Weights of a small GPT-style language model, trained from scratch on English Wikipedia.
Size: MLP 1344 SwiGLU, vocabulary 32768.
Architecture: RMSNorm before each block, rotary positions, untied embeddings.
Training: 1766M tokens, 13474 steps.
MLP neurons of a small language model. Each row is named by its layer, matrix (gate and up: input weights; down: output weights) and neuron, and shows model dimensions 256-511. Each number is 128 + 32 x the weight over its row's rms, rounded and kept within 0 to 255. Numbers have three digits each. A neuron's up and down rows have the sign that makes its largest values positive.
Before each neuron's rows, "fires after" lists the tokens most often just before its 100 highest values on Wikipedia text that the model never trained on. A number after a token or word is its count.

fires after: " on" 48, "\n" 12, "On" 11, " On" 8, " |" 7
L7.gate1300:150125177068146110162171132094086139152130107113166053149086114097150105130096106177164059143102077135134126129118105096138104168163169129158058131093095142107167169122174112097127172139175137150088142081092120141125099125125119115127114079140147088150146152068139128117119115098109103122100150124134160124112120125170115131101130163198102136112105162194139067089078178087116090141109091117120091159125150176124132119107171162104180159140138129067113191153136162043127203103104139174125156150165144076131168101129137134089087125162107104155108082171114167162173147093184160115122113110153096120040126110110101177129039113061165096132106135172059040172129089141111097150099138168119188092087134145148106100117153165139158173184122158107113154071078110102201133192137087
L7.up1300:135120192119127116132185195104145105155102145134124055109164143102125112145144125123107128123107131118136188098175125100122107127164075147126124102135082117111173156119180104141120160088163131147103186083127136155060078146084098113100105113113171147195127153090108114146146134164099090128168145153108076105104160205163147159102115086207077149167102169155161115073134159099117155129081158077102093111146150191185156147109162136081130108150108121095160128158087161109167112113147062151064133138103158147132137140177111146091142128126147102153107107122118169131121120087132161140161087116192054108104099169094070166144082079108140125142092116101135124143144157161092111145059153166096118132104205113104135119122108174130160109182121110149076113148118169049141199175140115
L7.down1300:118160145133135108181132097128149127178084118118115073069134142138102160135129127117144103130170115145143134100139114132175118166151119154095105114137088129113106157184113153139132174099184115088152181112107117123127111142133147107169099149179158146131144170132199133142147174082154141144158206138115150141131118090133159140126158170122136170143138094170189110110120144152165120176093146090111165224163126144137107147150115143072136125176133125135124135087139150111129151163104120098166121113136127157097085135162085135108139132133110083145109126116115181086127120130160115136193157158122063118153117092122118104133140124117155108159115162170060115142158176103168131155096155099092148116144091173087135000132173135120134161133091150184109138113125098143157127179145159

fires after: " the" 26, " on" 19, "p" 7, " from" 4
L4.gate584:105141132103134166118120114124121126123115122157185133090078093178118131139089142179129144173152163050113191113111129140129090114140135164146170091174155121093214141109181154153139105066167137118100092121190122114138145095066094114160101150082169121096048103157145113174153114060182160137123150107148153084183149081193137114186134093159160130121123123137156124093124096139084126178061090122138121145150060103124099105205127110146214149150083117066095075108196142148081115164168138149097121123116126156155191151122177117147097104121117120161128090164094151059149158193120112132098197122078137158090115121090173131143096169110148099197146160134104113144158104138116124109135144134156115096142143117112101119178115152101180147089153112121168142086143170055106152115134145
L4.up584:141133156156110102166205095111113147092114154135135126194090118106102058135177134154094145195037113091141131113165142108158125094113156143180102081116104203115113108132135088131106145171140156115096129087160126181086121107109137091169052162089118151162106162107210116143124154135068167121137155116085106104092132096093169183160138090129160114097137116149155176083160146167089166190096116094136088141133131139103143130169133157117117126155181156086153162119138046081129123160167151120103073107115146122170142124135195119141106202126156070147131096174104174149220163123149115128007107078167134119081139103083138092122119105130109109183101117117074141075159143114078147166128160154164111096068153088184078155143096140070176088098083160138176181090141132122163143079161156
L4.down584:152149084086114148116175078123200127155070150108169096082173082134083107170163104111129132140134110186174107110094119108134131120138095114098118136128167122100101139131126157168142146114079178173089133112129119105140121154148104090072048110138159145149129168161109080090148163109058133182123123127141117185171102156141125173115124143131167140149112087129136199111173159164106146102103152110115157121077112159096128174165096090065098133203130141123109154149132151111154162136128151137095060099134108093132142098130109154118068136114192113157133172134152202161103128044184168125141119158108121099117185180135101106132121084169153124019142136144107126051133169164167100162147103174157109158090104142129126114079106158152125140113187182097173166070158132108109152164194143

fires after: "-" 26, " Good" 16, " P" 15, "\n" 11, "|" 5, " October" 5
L4.gate312:114097091187143224178114189075110183076046162112170134126158141140175107155083139102186132115113116113136167139132102175124137205138104148105109123122143147125106064146113118145128128178153083153114097059134117169151151054120139078097107122135149160126122134141180142106106119105160145176127121114077110148174057115089132179084175110159116103123187146144103084135146166126139160102100153192109139134152138164129140125140144102110124160132090096123150097148134134140150078089118074153139111111091149107131197135105126108169076157156166136166180127073138101157128119099155153165163162154124076145122169109095116103069108086127154140114111115149143103088132174103105148114104159061142095130110124161165132107154217108155123092131134099141063106111141124163109143126146108
L4.up312:141141170059162106122068103158171121113112121082147120143099093114146129129072134131085151122142149123142159127136117133120129123054082096144072103057079092097189171155131171115160138094114113120136139141093117129126135148157144197120162142179121109106036145109142091141142162091167138062125176136141139122135210109143135106147147078180119171088150146164075104092110115164112142126114105211205145153148119073152131190171134172118098118099137145125133139101128153143121125110095166113141139164114077163129104124150173177185129066144122217128084129118152109104158115104081125176122138146096101140082168158147106173157136150110223126128173158098112114162112127091227136129127162092084125141122155166125159134115095149146103100161087165162213132123144112162135139117115102
L4.down312:149080099147100149158081122091165145100108142183137083091169122140148090139101129119156071129135120087105115136129087193157125204126138114153095143169107103176122138092192130115098163136132122195119128086122063131147089145142090103155170114176120109130128109088163096105134154161102149115145148146123057088174138156118173104060186164178125123086216134099122106091141116157151145146106119206110148147136191168154105167175136161082153205193142126152143090116147114147099121069121100124145129105129104118135152135073130147179080155126146134143167089139088084154138108060148129104140164207148167108140168116172196110086112075123153170140095138158158108070132151134124153128117164064096152141087129134121102001163169162137113061157130129110110144146114102090111124064097125

fires after: " the" 18, " one" 15, " became" 7, " was" 7, " is" 5
L4.gate874:085185126091180110132166167124107132170156139080100122097189116125115093122137115120099106185156157147130186132091068107157150105131133075132089160141137141086135092125086124182161099098141123163144090155181154126065066140183190152134124148154135100094114167109079154092110163102160127124204149064130177142145064136140134141129102090122158084104118166191123142162084109127083177130166101109129150192136068162149090150143151093103062045114109152173153076112084124134107108075121083139132092130163163157043101136132112120094134127117140105103162096058140121111143157141109127182144090109218160155147062179150123167093103173099180110145141154173075096141105098092158146058162142104116137099119153156165083132117127116215166187176098164090079068122116172157141159087074135
L4.up874:119084123128107107148094095139083179156130088159096126127154132112103110103159146157095127136088153131077206107161159116072130153199125158140154132108137122114129095148182133195115095155121169126122141174178148188125067136107097143145183172113154134153152115080142114108185077071138146114118126108133090122126088108106145131068118161077126115170052107040138111141079127172120173096083137201150156180176085128155176160151126090139120124172106114097108083180114144101131132092141059130116084150112126128110187145101131177052128122122160141080123165138132070130106153164098078206143145107146149114120084164151096133137156150108119153135130144155140103118146124107158140096170131123121074153147173088124104152145111099167157196101144158163122144144177117133147111148167090
L4.down874:139155090160139127101135097065129159096087119117118111081124122084104160151095158099175104134073136131131108167158130122166111104109139100190104069108128165116096149085144123130115156130092120107135064172155180096083205118129180103117102206130150088180115104085115130160149176156093087067211124138145143154124132153154079151125125108130179148178134154117082080093161119149098136119087161141105102083124127098109117124182160119166115135100127205121123108155147094116127127160172151141093182118121195091221103131133173146130166094080155078158090177153134155110114110172115072108167101151169136122156184165135120156126103121176124122068130119086163194073125073178094144124119128116166096089116148120104060077112096091123173103176111138098121150123101136169156171134106128

fires after: " is" 21, " was" 19, " no" 6, " were" 5, " not" 4, " are" 4
L3.gate635:087129127112151087110128227092099120123153025081141093118232142101105129163162160152078117132136117172123142156123144065107093086132096162133136115149138169149178130137072132172105101149109135206085115116123121178133142101125149132118190121090124140078124183106085090111149146114149109057157137110097155140149128108143135153172110112159145116144113123141107152154126096131087149085114153128181143102120129179143137129127127156095106062143129091093186057145110139165088145143083110128127116097152148086087135113169147138126196144139124106160094094123131129179171166182097090159183179061140131137143047178129096122148132215153151174170155094154168165091146145054125118097102149073093125188161130151130080125124121123178127184179100152117109109105224113153166117141174164
L3.up635:121160137131115151152122164150061152158140062129146061109137102077150111143167169120074110145108117128157055100119121116105191135125105149138153121148142159107122098127124128198120172117061131110096122133129135151073076142138164092104177124124148116096216195105084104144134135179102110086148163112105139123160117142157126149134129091135157113180119127156105144088134146101112146120085084149118157108150160113138122152179167177104080068133108149097162094095132096114145128144109107099131180139125155141098086173114208195089121076121073171167050136124167143145168125069122112115163101111186138127157107164165132118160123205120130129146119122134166160107102082134190170109131160144131140104096161137116049123161157119209078138162124111176134175075149081176122121156094107
L3.down635:122157123110108109116149115110102154127146084164124064129125139132130166170109173136143152149067118093177123121143103130140145117153084062158127139116058175170133108136057096160140080125135087113085104149141117158144158122142152116123073126158134136133147124122105125126116143116089165111171119091107115178125137107134155108127164184162144204160098155079095120097106116103148121128119145090108086164162155111126128152143125125173147107073088119104158110183134108134181103114077101127049180145137136146176127147135142129079118172105096109167064096134214116131121175093136137137136152151131103122188131182139138094136085160150154144178081133099177145072193098152132160199110124158156160110102087132085177025116149103141151080088092131115122151132110125164128081073082152

fires after: " in" 25, " to" 10, " New" 7, " of" 7, " United" 4, " North" 4
L3.gate1185:152186171091118131072107164124141125092206132118197106106106118160150137101115138106132151133112077129176116088144124106228125159081088179120090123116074089110141142076094143109159154084083123205165158115141159139101200097111119155119155081118109117128128082142118156133137134175156100108121151146165150070157127116063164138165113139099139118125098089106134112104186151148138152124132111061094110142094169121167205156097129147134173122107142095062114063159097116098164127132166159151189083136118129137034144155119164086066141112180139126107144116162150145090110113133194138145089175128165101147101205155135082129178097147168062147176124113199131117138086145222116108146166159121144092137099141124156148126121131105075093196123182148107163072145161093083186196165069158
L3.up1185:073170157151167110118168198123087139087148094119124119126133074136126110080158063171167123067100140079132117107157116153080134105111126135138132139100119116138107066144167140040138147131073141055090028159136150133054121156092142159157136188131136141168125175117108086107147139175103155134123158086119066056072066140110114130148150141187136116150140130160122161067089132074106182077133148115086090111092168090095135087151134104123148076181091158106186116126166134129186137110147118156144137145152125076183113079165133114132153086174167070090133157146122141142100143168083090159117106079156111144159072120140163127086134169117145149115171167139175122173124117152103122089151103144170121164162124170116124126140168134132121137063118147073143153127106110100117095133096173
L3.down1185:152186139092062148096137080081145113093112112129063106159144147118106098172124177113127176127161100145129108160101095110199122155140150136159179136153152100097157131092117128197198076118131108129144155104132140102093132091176078127081121098148102123175155124117130158157166157146117080148104134080145091126141148143068118089130131115085093115117115170083136118185160069124115104136219092046060145184181129126126140178127162164118132200074136114138120123074096099158091188105149168159137163126084139169041213150118148136148070127125124117178121101114123180135099100084125121122126110143131110105105167164136061106156113102112129168123071116164146109155151139137162144145132157097168166083093161089143096000114145162106121110135125138164098147084144142075150146150177075

fires after: " the" 30, " at" 9, " on" 6, "The" 5, " to" 5, " The" 4
L7.gate133:148167112132152122103128141125191171125091102080172182132188168156121142090101115120073133125090143139145105085144164141157130082091108151146104129108146114146115142147043147180160089100131146115080099073122179134127175172123083122169136088093203148145084104140130117076068146123078160148100109120179138167105104122101069167075058141101099143064086136109160165183075108130125075129099141111164134148122109175122143161132151129136156125115153109147055118075145156197168121128124077094182110152144107183138117109128117138108137171057163116122124124161145145093097145147094159138135154142115099103137157130117161165081126133078117144144136116152132111146156135130213085053159118068162165122107101175100120092181143131106132148115093080172138051154119109136157127138125134
L7.up133:122093120134109122153137171107144119152080112061120106181152123125197097128103087098085140137117118112102189170085147127108147172113164129144140057064187150096107155120138124120110137140127097080109120185116109136088096160044112136112136138083089137100126112137113154152171106142097158158100162129154203136151153093117121115138189091162084124089152164089110150140156180141147110134113096154112121157127110109133168104164098178081181158146172104138089141162134127107148140125153103112168149170155114111093067132152117135127104056146166074144144143131143123161144144107127132080124111142103103150184158160090139133105152112020067091143060124138142140066118131090147100146160083121100088082105154179125137153175103149127068045106035170060156130191201136183176178163140103
L7.down133:109110100142107160134074105127177082120151109078156141110119134083183123117153146114125113179185044077150116166106118090130113103170150110123134151169095132104100143111130133148109033106162107057105129099178133153142124101099151164150124128205134096117177129160113086110184087131094163134064133167153139171109087105083118132098107113025131090133107119110095113095158129116096104085108053091091126128165144130113135157027111080109187152201099063111133100095102170092103175147134136119051160117136169126113111095082159137090099159142144137135169110142164133099164093148138097085137074164140069110123129151127127139066107133117145139151130168121149086110107088132145122138137097123110203103105139063126160038129104124085153101137127124135105125118104143087100171132148147

fires after: " |" 16, "|---|---|---|---|---|" 13, "|---|---|---|---|---|---|" 11, "|---|---|---|---|" 11, "|---|---|" 9, "|---|---|---|" 8
L4.gate81:073153064126105139149146124186196144113179141114091181123139098153125064097107068148154171130145149183100178110143111132201121118104177168134189137127123116163091144133113097154091156147072165097168105156161136075099119145145083078099123118141140148195176116119177127136135137114105143149167076177097183156112189087149104067099111184106091099125140113175174132106159131119067098130123160139094099109119142116171137139087146146165195114158140115099160152165153127109129131132147125144098088143064134128128106083100129146144098125096162113071155131132153080132131100125069115117092091096103150132181098094083142174151156111137139155141149138063142093100138151172075185126172150071150101115116123119081152140147029121172148088159096119165114173164192152130125130111137091
L4.up81:134091097128145096109145105160104123075157056139166200131092113141083137138132124091171123207136073161191165120176151119172168180145132100119129159164138103128158089136079041118179106117195131110106102144100165117088146116114120120115106126189135180072084140194176122090161118086193148134145095143085163122103085136088151095091118154088124140125171167103121066160103115109143156127130170168129129113096130122138148156162089181166128117093203120134110072160112129109118137146178164077144130084072107161131108138105116109171109154127139146113143153190110061103112139140082156142147117105118096160163112170064148033109133051166187146172102145068103098118090100102112127093130116141090119098109138152116098156089092171143156138116089141153116183170112130131108090114075111
L4.down81:098148107092097123154167142140120130117112151049175132096131165147103095145160080104137142170154134083130097183124126122170125164143114150069122123145110151166095131096125089065125112082148217167189127094137120093089151151111139103110074142144141158142158166110123069137168112046134123091209107159065096149111132148167203158066116137099106193178139136155099131175136067115142126162161154159118166116128194129100100146162126151140100084190127118097111105154157121148138109135123078153164135125091134238147140115064086141145119139179155128124105132128188107048133193100143112120125122186182111158139068143151127045164161108139078142138102117095175101163189153117152162104075114157126128081092126096081138222106175114190084132139110073195115137143107113072137098153134103

fires after: "\n" 40, " Mike" 9, "itions" 4
L4.gate177:160117094111134158179092113129161152117068215134175126114113116114160125160100116135170163139112129109098165146109117168213111174114086079137142134097140153133108107127165110135133119134125126120117180127094108153067173137156096077125115159082074155135097141093124112183120133116154172146146147121101128102118178120091054080117126132134130068180117083134123103133133108117128140072098114113155141137218098097147070099148090081113157147141134160162151118105126124022154146129128132156097153138077148090123092111111163112105092162149098114150163122155101173113132108140094107148103186119099105163145125153092166150135131153081127126168121109137184072167144137117107149089044171153204148086090090173140090149153187089095138105146108075162087095099138161095124133160092104
L4.up177:150115140066149123082118104166127108154120184177164111180123084056144126069125091086085086142169107146070134051195177137169110088103125057181159167111071113099160083134145105073188115135089135105103107113164115136094072130151113078142171143115131111074136159089134121080136119152160193115138166190153180157143127135078086150125092112112117125151152128079121141126135155113154111179128128189094131100132174148167169110137202207165111075118091106119110144121104087075109114136107131120181107151090121132135060114163124140138074110169148138076074166155121183135132107092132138135102094110151143119159121113145108174161108112161175130149115115109211153096100157102159132127098087155136135141109123136142192124095139136124120110143135126099098154182080124145142172118113111
L4.down177:174125199137150149184105100114084172148144151136116096186157095114081086166098085148137160157165153133129170180188131152144115129088179141089121132140154126130109154143166123175118145116095167100122134162146147108122184144198093112124160086087127123071128150097120156126116110067131118128133137130037128084084062155112064107148165101198103105175078150148143149079125108122101089134114069157062149144110084136147143086105158130074130083140144085128103091129107155085158077139116140084186163178149084151107115155106114172155162116132140077130134080129148156158148144181134103099211150156100143094140126147099171129142184164087173051176107087167122199132079162153096148110079164168136194153166051076104155117110234098115137155110138126148109148128130106097150165147156112

fires after: " |" 43, " –" 5, "%" 4
L7.gate122:173147096116147119118083126114122138111159159111129105184136091190103071126110090103110109152117105123172162138107105149159122151094159130131169159109122124220162146113100201167114175129120132216077154071090122132103138175059127081143118127164089129151120093099144155120121185124148137138088183145157094106131064123088191148093102135137153168131129136135119141089097168115146125076153137200149119126074150100147148046077118128132120132199084119117131092125132208091141086134081116157140150131106125131153175116181127120200159115134063162135122112143175181107146179140127136110098091162097151192117104166136140173136085091115151126116125099109080059135099110097135105139152085139115129149122089124135111165137116142127118153146068146091162162165168114107087133107094126
L7.up122:103135054209153123097074130131168118126187094093098047150136092119114132195142123142057066122081094098133147101128121102098109130126185175143092177126145142095058169110144058174175084137154168130157159127126197142165097155130115164152109144163146132115145169144071159121190159100161137120125108195107114128196138118093097109168135095089137102094143093159126105165165054140146160131163154134122103105107162087117095132142159108149187119102157155118118155122122140142131078085135116093089099050106146119090119095129143173113108142098130120133127114126153138165096107115176165094110134145133156090111084072147163107171162128079089139090148154134095090096123155133123086077078037163162163093147103156169153114135114056132219109178114173161114147110123124087107110144069131
L7.down122:096118068089115153085169199121106151168142143157107126098146113094141090149102084150104099112095114139131140113171147143129158120120134142153100134121160157101108174131136133160137122135154161154138124148125144173167191122115127120140074153160121134146119126131146176173123127097190139146180117124095092103176160143129101176113128125093112158168131110168180125129153112158162141112106225079136163105169209064103104128172102114070096150092160127110150075130165142136144085101089094119142091128112134176096083118109141122161144142173068107087102122114074099119094084080140183135144111068123075137078128153150167168158123116118065132091113149109074095140108079136114114113078123109133162100134077137152164253108151139183137102177161080083128112140122104089131117099131145

fires after: " a" 60, " his" 4
L3.gate1336:108132105119146116157145176131126121115142170099105113217118140191134166125123132174130109117052127177142166193130163116099142138177141128162148106146157085164167070076111158124087137137107134071188066133122089153101147153106126107129090117181177156149076168129091166173128123151105145100128135109118181163156165141091156123115065131144113138080124140131143147105157091027123118140122145077111071095132139153068122102102147145072113105100141164098140151139118120159062129134133101038109055171163187161152133084085083093122183097113135082118157111153157158155106099140081168159093140101141108143143105140105159097161117152081135123104168145109147136106115165207151151151143106185152142135136159120080170144131114107141119105162109143114096149081148107093148108093140087
L3.up1336:043122088134119079155103132170124113104090160124175125099134077160141121109064052140147123110102146192112136142107176116102140127109124106131210148117096111111146177147122126067154140130152167134113151144156154157104155136128121150081113155052100118130120157168121101103145114099125172169184074088123089151115133156134222129114130123105070127165154144101080097113136118128160121082112189131109141097223136130121146135120135129148113093117128145140186137133143169156183142218144049041148161104100128122106128164117131135127162147178182168135127084137154130137102132148089202112060143151112148157105085121069088170150125108076119111096158181102145120112145087104134188143078117168192085119098115122127129116161152129139138115165136129145142139066179146071136159189178135
L3.down1336:195144104115157163107139096114114096070175198072144153099130094083122222137190175155118158162133141138118122172190178087084155143117182116097090089150089187103103100120184136146106116154123150081142217190166140139090104127083141156116128121085114152122130140115156152146109164111192136106129131196147132080132120177116139088150174096143080110092104122129164126173110127104147120166146145150092132155166092130087139138102131170183184153135135109134134145129128114129128151117087066172175152097112114147107143114143104081136166133137140172158139087118080117117129154139171124176191128133133107087138160148163133105109126149119121174131150152142112145141117141138058079163137152147164086196109161123087120085068136143092153135132116127088092177126091163114180039136089126

fires after: " a" 43, " E" 4, "-se" 4
L3.gate728:134091157080141129139138093077141142106169134079134124158155129150141104111104098113126144110078135134132179125151119085119108104109138108103133117095118095209087100088114130180084150130075100134142154105143116103138171127091107073166174117146102143126105149128174084056115150119129078089067107121083180097165171100134120108115092157135125102125129138132139086130163137119108123122139135137044102114139121127100092092108090116131079116135109113173105140120125132144141128082127124088089139100129153124141156116119140129084144111127165101084098129180080147088138099163138131080079110112122139080173130081188096106144089143122146139064098130167058183125087044135212125105155121149146148104065159109105143138150157068125094117117087127066149199133076119088070099112113106
L3.up728:119128102152079144080145165071176133126114116097106116130139116118124090108082152153138078103142133125127096093099100161121156140179182139154077138116207151139167155082133143140133177123106112159152157068125144145073145154079080148122183135122184095220127192147116125140125151067094082165134105116101072097169153132139095091136173123106124202186131187088127115136129083163094147163120193135139150135113186142166130099142152138126114087097143145075110159117180150100156122138142142101130106108107150101101110129108084078120123115101142160086148110106148080090109106131110115130137096178164133155191119177115167141148120081179139107132180134107103085060119135110229178179098160076143136121166114159158151121186061171122099131110070146143128071143132101116143171131072092
L3.down728:107100186131088107103139114128101129120097101149148132058164107149130142146084130068083086103149052115157086080140128171131119118153107108151143090135152124139104199114121168137121154088128173085122109153144187141164060133144113165163132158095142082102138137135106148099135197079116174124147130121095097107098110118127222122159102127133130147142118128130129151091106078146153121120135172163092115108068208129142160130164188108102139153178118173109096147174148164110136064103133131109139119136149075143124167153135122107147111112142106053106129109060164129135168142129093116198072074166071161142096099134030162121117100088176227168122088115125163129116134153122109154067134082122138130177146057136191142061127130168162140143184118181131190102107154087122208135085125139

fires after: " 2" 13, " 3" 13, " 1" 12, " 4" 10, " " 7, " D" 4
L3.gate991:114177185179165184140065144091130152128162126143135181136149114107205130064151195108172144143120128125160081159167145157123126122107133148054138107188109125193116108120110133177118142093158109136117119088108148119101064073111150102130135182087177147148076072115041150120060117108161126177136144102134168129087104136101134148118149118142102126164118153121113144089110162128147161130104077163152100117120150165154128098103107067163117220188121123126058106130122148074188136098191082143124129126122159209114132146129103190138141147156112094136219151117162131130082152130091098150058119134141115132122158132111161093148078073129113116108149162082195155106149140134100099126193148208104130138118178135100149115123123166092144109136111147121108173136058128082198142127078118
L3.up991:136143146140134146132168137154095100131074121139129113169166093128114109060143103161136103156113135146083066133114132134143104108049074080088152126167114047117119151097124093180122169056074119118128158177134122086133119171123120135135149113092111117122089172140165173151191145110170139112145160178185090144079101168144161142074102170136140094162109130139162097155150113144108150144114111111090189054140171105092093093136109055200050159086142184117143122116164080119102095138070180115133058145101123179143153157110204146060102087080155122086055120137140160144142092126134136148142149141207139096196098197148084155160109118169115126131084130096136109172172117146128138106082096190115124067159133120125112137159143102141152074049140127134154181130153134167107116143199097
L3.down991:131170169131077131151108149113102176037167111117156120130124094120141136061144139107117169142064114066169167174158159100139125131108113181108146140152093182152075102145153136146118134106144094117138110123152094101133130126108153103115158126130137119138151063117178131093165116148121137091146147161156149107088110120139112132170128149054154105181123141134152118088104139145127160069095124117161186096142126184125193095093097140148081071101126157150142104099169136212048114101146130091092088058068194122181104132158095130137166150145132141181210115096148119089121097131089127162158061066136111113091138099105193135163109085193214086138093093119135156093138114130099165089148116167175184135117144182139152172054133103103112107172080127142149134185147106121120173139114102

fires after: "\n" 61, "|" 5, " 7" 4
L7.gate636:079161117111154125139127143092113106152191155090061146118142153118099125147132154104154093182190157091086165145161046118156108137153145118160140137137157160110111171134148110117129134096098133174141088128141091150141148148161135178123102132105073165125098072174145153086126083135145128118149095157131128093132166137112188198098170160157115154092127096136129138124135112125103131062124147124125172134102122130133084092127112187118196150150107134067117092146115093172141121109101122071052157150185136129190145122093121135100149165190159136098098130177130099149126142153162166070168158076142102136085174140163181165089130164136110162073128113097176111131108097108181118101172092145179142165154158134096144143135124126193148160148079117167132203151142066114108190155120139
L7.up636:103160076178118170074083107106084160097124140109095082098122122120164133108144050078145153148161162115098100140113180181153101098204159160120159141144132074129114111110156098082095120103149111174122118119120050144168105150125142152128101161129137139092122093133130141124084123127167100113139150054160177133103133095109154097180130135169148207105149074120119138158125147115169115099130138128147085139129125110105083066066131179074078211143126144124101149130176148184056145196074150164110142139124098143156114154140142178127105145121121096123182138149108140111110108117123160161057125123153172151040116081096140108090127146113139137128127064141155089129131107075144107109173112152072104166155142062106139122131100098197095062166044135091089110068111139092140127078058125
L7.down636:069134170056168161093115098077129112112178098144110050150143212123135074133136130105152146154176164146162128150159117146160176153166103141146108114118073132082120128108139107128138165158134112148136099148125085105154094140050108098145117146161102063119111133147086117186113142141139163133144105114108176129094142072133127112170158186149152212152076143160057099129108158134116154126154171161173178130142092092113084137047095152161101107128109077131124161113128080115116152112101121130095098135158056106155164116097139163138158118093175158157155129099116091090103117145143103104108058122106103127163158090053151091139162147161177124132096187109104124142093064127091107069154159158145129168167161092170168035135065132117134055148145106096132127094096136164141093114119114

fires after: " in" 30, " of" 15, " at" 4, " In" 4
L4.gate910:083091105115108147187120222145126108093119204182130138119084177103127105178117156135133094122171127125131106121138120156073111128111113135107149135131110116187137169155190139083128140154114133128128115122087150117123162070173107088096142173084180139125077101110166112123129076133157133130175179151116096129146109120153187154117147086136145058135122131139175128094134063138119146165158112122077099163081163149070136111130167107128202129160125103100123114123124156077143095117124146102135143156146062119117096169116165109088130163136150148162115139093119182076125101090152147052133083117129142156089174148138169111163147082134147098130155106157086138144159128130117135121099152154081152117116130099096105142142052099167136132148139129108149062104125140169067160158153067
L4.up910:153120145149126120099139154135146129152089130113122156156096135088129155139151137109127127139086155161131097190110107145159157153084158164150114176187116175107096144126126130107135160121144148110074116111135190085148164163164152196167156144107119121148129104111157139141129201154142145143104131126120066123160178131097129148121098117116177149121116130054168159111150064064191202156138134119069072107113163120137157104121097107132083117135146133083085128117181129163104160064071160150125102215102105110184112192138098137093150161160130103160153099160175121092152128141199104171079111125107155182097128077127150117177155153147171129156182154148095184151140127142099195140195173140161179095112194136126094125129165156166159178105091135132190075161144112160152107106142115
L4.down910:089099090072061190138138156105166060180167147097164124123090174138124129152147151149117101145134197074130071147109095132120179165159101142130116173204118148137114127160082188107100105173173104152086160168088155139094142120130147134139103153139136116162072121136125133182161113188117143137148137093142134152148127175109150130187113067108176179135130126098118164087132136068161079123163108155030097091125117163045129091139116127078093124126163106135092138114121121137130129080113098182128074161118152132125122165139156104131112158123131118079172039128117147074157136157167092142141093110075130114109127085156155130166105088148133118148121172107092124167148145163156174153128137152137170103131149125096104193143151113119156115122123121187166120140063126114039171126101122

fires after: " |" 50
L3.gate1330:126159096143133098091065094139134119093132088167151126132168116122155125114140130165164152084175125151130114160157104147106153106131059110076103179113073133125121176094114143169138135072154152135127119132147124156134192151192173080152115116117070110118103184103157139059148141096109145088161089159160169123169135099176180180102115137183162097128174167130088084121164179162081163113195131153091056130041203148136149071141111115132113168176159134187139101088094158093128085163133180196143138097086137173178136115064101151161140132091128098099124138113120178172126060156108154130081116136094132152162096105167119141118097129139142133174063115083141150141116069109159120132150108125082127100094088110169105115097120114110191168127123138119114107137110093116141172117165085
L3.up1330:080043132193148070127116116131143100089149124114066101191146147142102095111167182104111158177134118174133182187106108183098158107142148126132100179146151103097072133192094086149125158109158155149132163150109146099127144167086158178096080086095107109157119133147150074117121096141124178145182113146087167160133119065082124106120147148196153205129147132152140109085151109112091106098122122092141130142101111175111102184059118122144115155141156114135120188072156124170182162180144125096160131128145100091117097111165140154135100122064090157099140196114126164168084084122088157091191086108132145090142108090112095084103128162110148124126169170137106139128123157154154117160152125087165105151140101162080153118143143098162101210102146079160125159117130144179119135169140085
L3.down1330:128120177161103094103058135103083093160148128114063090110108135197117120163073168032134152166119175156137053112066135148110129128125141119150168062120167101185191099187141099159199105142114129135148110183117082140179087116057108131111142138143092099111104130142109087131134106112140087126178111072102104089138146128069088097124218132136185148158150132116121100128091099170121160157131086177107178144107089147117123143111131062095138169114113175160117138100132127178168153151087189130202182183170121131150167169153148129122125102105107143080106148055174148141102155068127116099114191171113121096185172126161138087140136174129080181121105228119139147151162119102091109103137151071108136140090135190121108086105137143152099148070090125195162163095146122198118162092073143

fires after: " 1" 15, " 2" 13, " 4" 7, " 6" 7, " 9" 6, " 8" 6
L3.gate796:055138063169160055120116142170100160086108120089159127091096155114136143117140174177141208086087158117091109175125078176141152133130119111064111114156151125098111164140118088156045163111102086124118157184182107110111088148117172126129076171135069179100112105093083164151197129162183103117118168063104140125101104147159153123164134123071137131195135073104051064148149065166125090121159092202141149077103122146078107116114142056091156185133153169121139085148163137140146155112124149091105128062126079104165121089099118092175087115147118059093119207118075129103089138061117070146162089148092109092127102035126121135175161175168150199162122169079099142057154137119134127070124130164170166204100148138079072146108113179161091141133124099129097096130088167108167111157125143
L3.up796:131114167134126155122066182113069103162087070154135139141106091135127150081142118153116151101108101143049126109172142115125132107123118126201136129099038137110126061127098164132140139118106116125135101119153098117139087163127090143099111098109161121106127171162126192113087086184133151210086133192072138128120138184153072138163139107154099088128079169095144140145166177154122206114127178112138144154179166140147111154121103113173110176108100106050123082097164069106086160123102095174100112151145119128048131135049160106093118129135163110119106084129094172189112128174131121142139099145075138130163098142193156178103078102152134111106131094094121052115142118143107165150121104151087082139139139095152091158149113136101157083162160140151131138152179118121153112143140058
L3.down796:077155129112141189132094151147114141131131160163169074111112121089052117159107089180082102125203092097101107075114129066119086146123124086092160065116026113128101151171126145143125090140150137131106146102180106110115136120112116173167146108137136135138116105118086122117122104153084146162184089181126109144107088117133099102137086148182102043089075157104088149136054150177127141118095158099117138142135143177141068097128116139171164091115088093139132087121097112137100194067161150172175136132100105099099109157112111132110093157086091120113078160115165091120132100145140135171131158125155096134145147125162080160105109110100136087183052144162142112128100158142169135131121160109108146082162077172100119198148197139110145117084116088123157169197179091137117140117155155